Weights of a small transformer language model.
Size: 15 layers, width 320, 10 heads of 32, MLP 1088 SwiGLU, vocabulary 32000, 42.3M parameters.
Training: a variant of Adam for these matrices, 878M tokens, 6205 steps.
MLP neurons of a small language model. Each row is named by its layer, matrix (gate and up: input weights) and neuron, and shows model dimensions 160-319. Each number is 500 + 25 x the weight over its row's rms, rounded and kept within 0 to 999. Numbers have three digits each. A neuron's up and down rows have the sign that makes its largest values positive.
A block is one neuron, or neurons of one layer that tend to fire together. Before each block is what it responds to, as a language model described it from the Wikipedia text at the highest values.

Responds to: Discourse connectives and transitions. Clause-linking words that open a new sentence or clause in expository prose, such as Furthermore, Additionally, Nevertheless, Incidentally, because, due, and that after verbs like admitted.
L9.gate296:505483492511532485546519496504561497541506465503563499491442476524498474498503506467507481461480522473502514498494505525477518476477474478463469507477448477473447471513532513505471506474512465477507489495473491504544469473502502487504531525511494483503542503477479512520477455497497534558474475530480513494537451521534453509484505486516498504540489492505444455516508455514484490511501500484542525486450498518492497486521501472511513515530525514536480536525477474497531510472485509
L9.up296:483494519513454489506534485523499474467506492476458568503531526554528484498496502494468461479474540473517519516482436505492520520473498518493478450523518452512532498518496473486522520524536463496508505518480468529452501505499500471495512466529499451468563490533473523475502481519494558462493485479505513497523484500533541475484508513474534471530512532481505541476472548461470497488453502505481474522505513506534496502514485508510509500484514483517519498484539485497474497509494516

Responds to: Clause-opening connectives. Subordinating and contrastive connectives that open a new clause or sentence, strongest for sentence-initial Despite and Although, also while, however, after, due, because.
L2.gate123:510479462560492508468495450479480501473531472488507496486510467446474507465525497512476512483501518501473491494495508472477511488463522536470498507523449508523483470521515487473484502509521500488513467513477498477519539483477475467537474498519476525518539524532504502498502492462566489499487454496482501504475493484523487465525507505494520492492494518537472479475517474493540480554502512481510485504487501488522470521491479517511498526486523502549492544483506486507535536453504503
L2.up123:482551528522514526509463494514499532504482516493459484456497527522501516494494494516517477487527497495520485549500504477530427533478519482541521475446499475470497504476497467514510471489479510485464563477506535519497517528509518524508481493483491514477500512506507503513515502500465505524521523449508499516541471512493537500466488511513470477555502522471504519511496487498510497458505491509512526504499510524470499436491467465517506495567471476465484471485493502436443434516498506
L2.gate311:460483502506548430454485522513475508483483493503482496443514531550517502508464487503536478482516531520459515515484450550499493491481505456490484520516465479482537495472518505509492524498516440476508517513503478529499503498507529475436492478480497503525479494540513514502522518471526485477481519492536517512490519469514513506562507448498531502487521498508518538512500514459495510478476455511460465491532493471508512482447508496516516510541520464516480468519501515514487501486553525
L2.up311:468489496517554465481502526529472477512460514499453539479502513528517489502484465487508516506523516508516501539453487532516504495448474497513483518500525472506507494498512523466501526504505442492511501493522535514473490517498527477482497491516525549503498484528501500526559492529510504510521490468535475504504551481513522529552507448505471510470506479485515503503493543506489492427494513490497497448547502505506524496513496488476530479542506484516485471509471492480482514513527535
L2.gate341:534465511524465510531461520510497549493508525477474527494496494512514521536523491491551547533540513470486497497472483480506460483485493479455554483479522493483477562476527511487497506485512423493512515459484470493509509542505542511511498509487526476545558504482499504537483471532518498509510476471482516503493467468490552526499452500490504521482481513441479480537519495479478514543499481502485491474530517504446515455536518497466539496506499501517453456508439495483462509493502542
L2.up341:515490507517478490538461476510490528465530504498458518523517508512524521508517473504579478510524505448463481462498517465530490486504502548478505482500489482512484543470560532493526496479493499465511496465487446520499497493510442551532507528514516446541526547507526533520497485526517486510523479485450509530514485477503515535485478480480505510475490526452468521540524456472484536504476474487463504502495486534455503494500525486533562529456487514512493470516482501524460496468510507
L2.gate523:511486506520513497476488514524485492527508545475527492487462495499466493486579499503486508512512497534525481545494497488453480516518502516520522526537506504485492480536507470516564510499501491552504541441480516488482520460486465523480469482506534505495503480502499530500509514513498535502448506495484464473543504499526476510499460508504553478485495496499489471523516505477508485528479510523545499483476540555485531535496508510460490478546512478465489495497512556465451488502502513
L2.up523:497523504511501506512510460525463518534483533461513505544492462470461492499536503511483494513556492509549487534495507495492523491491519523526498550487521526500489483560500483533521456490505524490516513449468474512492529474491481548483488472476517474479442488495529535481507513512516495510455506494518477498554480502506466504488483473468528471497496519477503450522535543474508480545490519496505491478445508482512501504482496513497513500553527486467469522471496537502487491492528491
L2.gate746:525510473562516489526465424500533541521482455540499493514519480515537495433465492506463485505513505490491487489477519525530472493464532533466458513483484520540510471521523502509524532544471507539504518471493488512508507474521550485526476442512512464514534558492502521504492519458461528521508535462485504472536476442514448505446527492456482506493516524472501483532445470465503497509518511525505457497524544473559489484508499514503511510487501499501494496494499482517530456510483532
L2.up746:535498486556513529489454470472498475472481459534456492496528454531512490510491473484470512470466504471502480525497513520489470479514508531490446508483511490565485455507550505488521520517509464512514519468471488515495510469518533470506498492536478466492486579503527495489502501486468501534522493480488521507518475467550479504529502529504524451518512484479530476501471473518466492518545537485497513492495516488534482503477506520477495495442515496505524440503492496553531473500484503
L2.gate758:535452528502490515473468509511503542472498484464492509537467500520505593549504516506502504453518516526516542531466495475488505478493498485500523477546510518546504497513524491450501518481502449500507509508484521500509463481516487522463467499503505520527555528491513521468533504487510538535508505491492487489477503496484493542563478474486492504496514530486497485518530471524491509516441506487483523478515479478455472479521528512487525524521503546495490489508527520522452484474523508
L2.up758:515467502518475530481474502516506531465502470469506510538474499500481570543498506503492508446507504523541541544450492481501505474475489486496510496545492498562505485525509502439492513502508459506534511507465493507492466480508483521464451512519500520538537530493517512470538504506480513534483505496493517492477493478507492545557480456485493515516501535472502476512545481512473500504451525497489524487522492462489486466501515492504516521524492541493492516502500507494456469498545521
L2.gate795:545470533516523476515484528540526556483507521484484503511508498512507527509514528526465500503492503513536516537456521493497532500532518479478503486548495517496515493467528511462510486513467496460505508534517506503500532496527500504459449488496495538482519523471501516473529509558462569489490501468494529450466513487491506494559463507490528486495527468504477503523454477555467504515484489503524539482558462512494502468519485505500548535502501503527451504506506449483458467450517541
L2.up795:531504520538529468496509499534510508469505485481496515515535499495482515491506498530504469486508471485526497529456526491531498492546526450478489507542476499493520541472553489463511509469492478484496515527494536521481537498543486507459460492528493514465513541490518521490543508538459504500476515439514522508484497468486489524566508492441500471514511506464478492500489503503477516530469493501500533485547473494503501502475474497504533542458504486510450501504505476483467498449589511
L2.gate929:552503531503518496487494487521523523455507492514518506491494506500519557493497523518527514523517473483467536529467516454494476508522562498489514469551452515511482474521524498493543479462489486518477486482469533524500520436524471514502472486486487472511546518475516498510538485536471525520527508483516503521516456510488509465530514539447497474498471531477533509501514466526448504534455498518490545483511519529534518479476469467525539532476507481517491482501541462494475493506501476
L2.up929:568481566477485523461523511502510511486506511483533519499465500513515537527486525481539528516536492518475499528455502482490485503516523506487513469515485507512495497536516504516504505474505479474469519512506544493509512451483485488491457492507481508496517522465529503551535458533454566524524540458509505489513491486488522484533498530486483508507470514473497481458470476524461494527498494525492501446517495510543519444487466501495534514496523474508503487513539452476473492495506495

Responds to: Score cells and mid-word pieces. Fires on two unrelated groups: series-score cells in sports tables (1–0, 0–2, 1–1) and mid-word pieces of long words or foreign names (alleg-, -lic-, -avi-), plus reporting verbs like reported, admitted, termed.
L9.gate927:534499544500455489483467507488535512545486475470467457487540477520462528472511494478479484492485540500491496422511507489458512495534510477502492507501536507514478444508497541568496517534486492493493490474451465531518490454528490532469501535553524512498522486518523504500477513453486482503435496510493506506544481514492533490496510481528547515533512509503521562509481498505448480476447502529509525464468496476516510481519524485491507488495476526532518490537482470519529480493454466
L9.up927:507553485514484535502500493502501491494464485550517462508475483502488500500514517520493541489531467494522454482510463446552515458496493517481485512503535508527510482478525511516498510496459511483509521482470479525551481486540501510485534545480478474504510477476534505524480534497481562519546483481536479507526521548514510484511496504496524529458482489497522545466450497467493485491510437484464505516482436528510457512509522491515543518456487499474518520514473511511501453513550518

Responds to: Scores and large numbers. Number tokens that are a match score or record with an en dash (1–0, 5–4, 8–1), mostly in sports table cells, plus comma-grouped counts like 20,000 or 4,927.
L2.gate41:477470520469498511509489500492482557502462516484523520510482459502490494496532514476503518487503504556491484522512482540468544486494466482491531521547511565508512541504555530492529474505489474509501525474512514516453464484546492487535476504502483484520518496497505555503491484513510523521539520522503502486490508515538493490532542513503514520516481475499463540467459503539476473497523458538509518473515519522469483489489511512476539468517459519499477488545481519500528504532533483
L2.up41:467499514479514479529472498490468528473504531510485491449492467511499483503491472449509549457500500549514449530517499550464528493547492480498549531521494538493533556503516509508517476515508511514518521494485505504491467521534479535529495523497467527502526483539497520496514506495509541506511492515468519529513493497535534486519497512508470501502478548475506524476469475461492492513496505509495540529497508463450518515489526505507508492487503532511508504517483514493544465513533517
L2.gate246:557461523484466505469514552490494486450487478507473517495477500484507478501507511496535492510534463518497532514502474497441497504491493519501511520501514547492510489524497505488515517533509532540488488483523525474495512468496491493479476474495469507522472481512542533452552479496500501549564510498525499492427498507513524491545458545518526506460497504467472471440496453527516498489522462501497498504472497517432457479523519521519477487481461478467523543557517497535459507486476486
L2.up246:514475515515510507509482522479520497496510525510476494468486495507530493513506508474513522525480480480425521485522523524468489497518486556513526522496505554503503518515471485467535505485478506524468465498488498524497494485485501480464486507475484500537489516517577512483544507483500503508516481535506539508504488539504474507538455526543523543493514506462484462492477486485497506515488478485500470497501517508490456456445519510474503475472460534497503508513527459562511516480470461
L2.gate323:526506477514453496493516564481467497485557503489505483494490564477553511499493481521500501459476517520480518508517510482463513471485495476507515509508533540548469482487459472520525526481523465516477472510483484501472503500478535498520503492516518491491473522466508484530518505542534482482533524504492518540512472518499473518506473519536502475526492502468539450512541528478474490497511468511489499510463551529495522516438551512461516472478554507504494506499501527527519541508479514
L2.up323:550533524488471516485461476495455468462499469552489481540522480480497541521500485492530526489524506437472474497523541511514486483514496476526483487480471462469494490465544500512522501508491522533558515512527488492492470524516457517469493480517482507493501543508503475506517536494497548533507474506498506516528496494506467479480516483504500506473521493482496475491516518513505481511477514479503493534497480478468482507491450523459497505501464502544494511517494485512507521499521505
L2.gate414:503515523508488521483482527454526503454489463550463497505508467513537479501528493513482503478533489437468487511503491478496505506540483530510507541503483539491499473479487503481528535506508532531538489500499520442510523476479479519459508498477490490530470518531550501491518515501497519554530497495532500483474514508491493473524472530505536497478484545461486489485513477512510506506482493513482465477501508519488468488465528521522495502461464495523563505517504520530493537465489477
L2.up414:500480519514446495509538515479520510511500498486491514492477479514526490527576512512511503512496510488504511513514483494486502514497518516501538542508532553485496470516476516485553514518477493484492511480501510459523515509499504502483468525488517473522494513513550513482511523504512538539532513526535494463454496531474515506543480539542569519518475514505456441489514489520453527543502432527513519492511502537496467477498524534508526472482473495466494525523494491496490493489458545
L2.gate475:520504451483516484508501501513483479473468506538512513453522523489487467516455525520536467541501486541525508479539502506496512513535479466521521474499534521500476510486519475520496493503514546496492485468478479505505508508512515471486477479444485533496505482480497523468491491479498513506485453492484488509503503568501543511528509525464539496531477447462487522430446492510541530536538472477499496503536483501493539503511489520530517481501529496518467531507496510517485466519515530
L2.up475:502515481479520499507479476503484502465476466517520480498472492502514511505479491513523521501462516516455489507517510522466485456518462539535557517514552527513530501520514524464484439535506534497482527503526487513503488484494520468468482479482458572537482551484497476479468517488477521506473480499503502504498501513509486479510548495490512469486520509490537549511478514511490504510519527500500492465509507462477483468462549475541522527496479491488524462510525504522492521481493479
L2.gate777:488505476471505525509551498524494483471438462500480453475494518490505512493485543497525532472522500508450491482520537478501475457492505527507499544531501541493534498506504462488498497486539454515499479519499485496548527477501503503456529528508498497512496504446508467513520528547508511513542494504508442490515493504473517496495526538490457524463482555481515528505449507494504459515501509482519515491496474506493440545541521516509513488479491546482499531501468481531541470510508473
L2.up777:485529509450493531504499500514502490429484507477479485512494494482500534526498532490554549448490523475472495515496541469488504526501522514506500513522521538501511480457527493529505486483533506480511466519488499506510510482499489446457491476474456478463496501492510514522547497527518481538478509509534511520489478489484572517508532508493472494504520550517515551453473510501497471528480520510488533484525482494463445517529508482490526479464453537521519524498485461522474500493514480
L2.gate913:478517480500538502513509508508500480512396524521481521450496532488496494473503522453482494510473500507479463479514437498457496491522491493485565504475525529528501511496475522498512494537444498526521487475494480527511501501510496478524485477512486511496505520489526513508530528497519514521482510554520547508474501531466539489492452565514485485514510489512463516486486506507496503464512493530504497459511493520466481475499514537563549491479508517492482518498424481532514499477480505
L2.up913:511491483484522476475518521488482488519426508498477486489508523452477486516496519444508446497504484490505544456497479503452511464525471495485512571504519524553500509484498536468497493534466544479505514480498475542496492463493531532513494473508467489513496509482531533527539519502533503505493501531498524512430500521464513500501458517502462495513529516513491519479530494491505481477507516498510501489541484466432495452521520506549522488478513498463515505517455519515514511524476494
L2.gate992:510460463510484476538524536494499494520478468500484502446487523538495509502525512513470507504530519527480503505469542512493516478513448485483470516507460482516504488488495459500520506536474523523478462497515512486466545518530503530477483437537471490514526554462489505468508496500512492517495499533487544509511525520523537513503561493480512512464470490446483539459510524503482456549470475493499471488541494520455509487505527472488495498517520489495514494536489533508504489529544533
L2.up992:529449485505516435505505519510501486506502539491486467459519529530498535530543499505497522482475550515508513470492516522468484474541475509488519456516480455451486469514468472496518490523488503489467539475520539526482530516506478503476477487500469498502502525471504482440513513484511505481479501503481523507491520479484520509467507467523580497474482460505480554474464507507473470536495462503530514484541515503452494508499514488473506476517518518485480465524457521497514447533543530

Responds to: Final digits of counts. The closing digit tokens of multi-digit numbers in tables and stats, mostly vote counts before a cell bar, e.g. 8,44-3, 12,7-36, 15,320.
L8.gate77:499527471485500480467553483519500513510512468506528493479506514514536527468481554510476506495519555517497506528540539523482467495453482546539538501527523518507501527483511496518531554488510559479467517469530492521483470485473510483519473513503532514537509530510521505493512520462456532567496501511509522450532474524506484491528468508507505555515473482509499459532523503495490496488534500515509518493503504507526492503517543476492492506482499503481551562518503514532500497477518482
L8.up77:534498490560494478519502522502479566515530506488500494503525490521505512495504490514467462493534529475488512500520517488474482517493480557515503506531498475518486551498528516468491542520464515576484510470436462509475470500525513481525490500488512514479538533519469503532501507480472515523542524487513491487428466519451483481505496499494480526540493506495525510514487519470468493472546516485498534478547498527495544479522496465538484483453520494489494483507524512467529534476536505
L8.gate138:500479520501497451481526523500535510488448504501474498519488525519528474485517493539478519478513480483509540483502495481472523480476497504452532489487481463475498489445502504498484558528490506522446493522495517511480539486530495510524512479544475465465543533527526460516473455483494538502490508503509507523466513547471460483511548542521493505579482480495469471512504533517507544485492504523524503456532500538515519459502490492537508495531484509520523502507472513512505555506508512
L8.up138:566479544477480511508530491494494517529533516503461475542532463559527487475503480488575485529531485524486521511495517520512503468501474517509504502495537485535534474493523498539494519445496432513481502482490525510519476471495492530525483443508503522542534470501469494463535498495535480523525514541476483502525516505517513503495513548511511498536495495487471492513482491514491510511505558522483478493513515510528512499512488505521503461469489518539534513534495527515503508523476497
L8.gate349:499497527502454509502488507490475456492483522501489473491493506517486499498462522514466518515534533495505469510445506508449518451506472519470484514520521520491482461504476493529494479460518495490499516539487451431499527480536464489506473506490497500530508470490506454479506516512514510486491559502546518484509491507504517523485469518494485500503512514479516546506516474476487501488515509520529555481476517499512524477517530515487503519448495476501543515516499465516468504450520527
L8.up349:518476520502514511485487520507485503471507496547495512489506485541518456469536502531508497517475511510487507538491500498491478513484469468549537492471466452450522546498525462469518485498476504491509498460512452498523492481472507453498493515512560523532427451517518523531522462478475535511495501514506537489508484489495529488510487507528562508513494547512487463542505530537481473471504486491504485490506487522481507491520493477498500551509545476495510528514490544519496490499498452
L8.gate497:483499526478467489470480449507476532513515461510545540481450458480499498503520525484496485537496525484500491535447507464488505472522490525483513478504503526507534451484486505510492531480487500505514510471467482490536468469521481516481508496502502522502546471498539508509502528485461508485516508472504531460490488501499524448477504525508534546483506501481524477462501480525490520502476453497498513483475479499487435461504513476516519528486493479470566490511541446486512489467499492
L8.up497:536482490493491498466506541504466503470521462531473482465508484498553462489456511534481478510460492509511479523513492507504481445508452466466494494521542509521522507461460500525500521487466468565486479531498461532509469510483490502530528491527474466510511537517515520496537526533506518536483488464493518496511504509504535489494465491487513502457463541437473546495499497506478504541447508501546487489488449515488463500439520506493514502487474480452510491504529484535517505487535467
L8.gate529:491481504466471485525488510464490502461484504494470543512467470524561520500518517505508543486567541496494513497468460542476510503514502508473538494544485521496487479460476509515489495487509475529471539461506503528485477481518503515512543508512507503490543496489540468534480447461471515530507523490498510502505485480509526507496518510522453494498459514526495504490492479528505488529497446530541504470469532502539503507485522487501531513488505529465543532529472504484481518497538536
L8.up529:514498516519504506491509563519489502493526469484505503484476493471494498481502520517490529476448486479484504518519492492509530501519539507483502498509467483493522499500521453490477483458528503512490472506502476486522506511504483439535496449528512515500486536510534491508547490494520471482530469461515472496521483491532474529461465514491534530490464512526479502511495457508505562505503489535510509490459485523464466535559483510493519473516466434513469469465539505517513507497470510
L8.gate779:512467516501500514523532462494490494502483517484482505468492491527527451527496506528494461525524479500542500567474525480514480472464464540508514486490501510500466471513475440497494529520501485500512499509470529488484471452509538473537488537551475498538479491532537520516503439490477481503531509498508527482533504483504524498464506499540496489501500539512438494471470494500484487495492482556482514484464508484517491502508464501521495473531500502499479475512512500513492495486520486
L8.up779:466501509515498500482506541462532517524519479544536505543490506524548519498460493492499546542493537553476522543476519476488532468488436468489540496505485490471489549511487482482529520493509493491497433487492495519503497473466470510501497510475503542486480525497491462515499520514449490517474476494506507502519466491541471523557471458517476472508496467493501567538539525479495485494514494512511472554486475514521508474474478487496497518492485495485535481534516506462497523454513527
L8.gate907:511482476490464512486492458523509444501472469520477501509516490524528522508475481522477497509515497474526487534469501465470494539508496534484545497484551476538526530510452537527446480508514557511496520521486482488513486481501519500502509522481504555492529465489511489482459517517481501504521487515500483467491504483502551493500475488539454468497529479499519553543488511501442502544505468524482511539509490540525539435537502504496542505431519509505510535488466526520488473487545470
L8.up907:497546470503466465532519485471493485511527487545493545502511490505549505506473514506481485467454519507541463468517500464462490517586477552471542506505500530500518519477485500525481452531497493530521504526454489526495434503488452498527507522477530500502512501533500484512508476558515495516545450470532456483534502523498545527516506505517487520511530496483492505487503512530521479546497495510539559507483518485487462480521480505532508510501509462502481498513458477534467454499478492
L8.gate1060:497485528502466510471504508492543528513475469494492490500514481518489487503521474484505474506507534505531513514470471487488495455498480497507493487531522470496510506515532507522489512474495482490487485551464483498496483496516498486504480527533541511489499509510498477469507522500492491471464509507498485523483527503479530509483508475496459516495503508510511519502504441514473519521508516510535495500498552533516518496484491524470479500464497481499498528494505496496505520467499474
L8.up1060:495508522505523508480488455481527527486449493520470494511493483484492518476507518513515443484497540535502478486505488519486485514506486492489444528480489532454505500501527470455492518520478505505493463512492475518528534492490545487454511535518467514436479460495477485503472557487513463468553507501485492472537483497492483468422477458522477518467488513497514458538504506503495497483479485491513527475491513471525497526512490539502484510561475462534523491503495525479488536500441459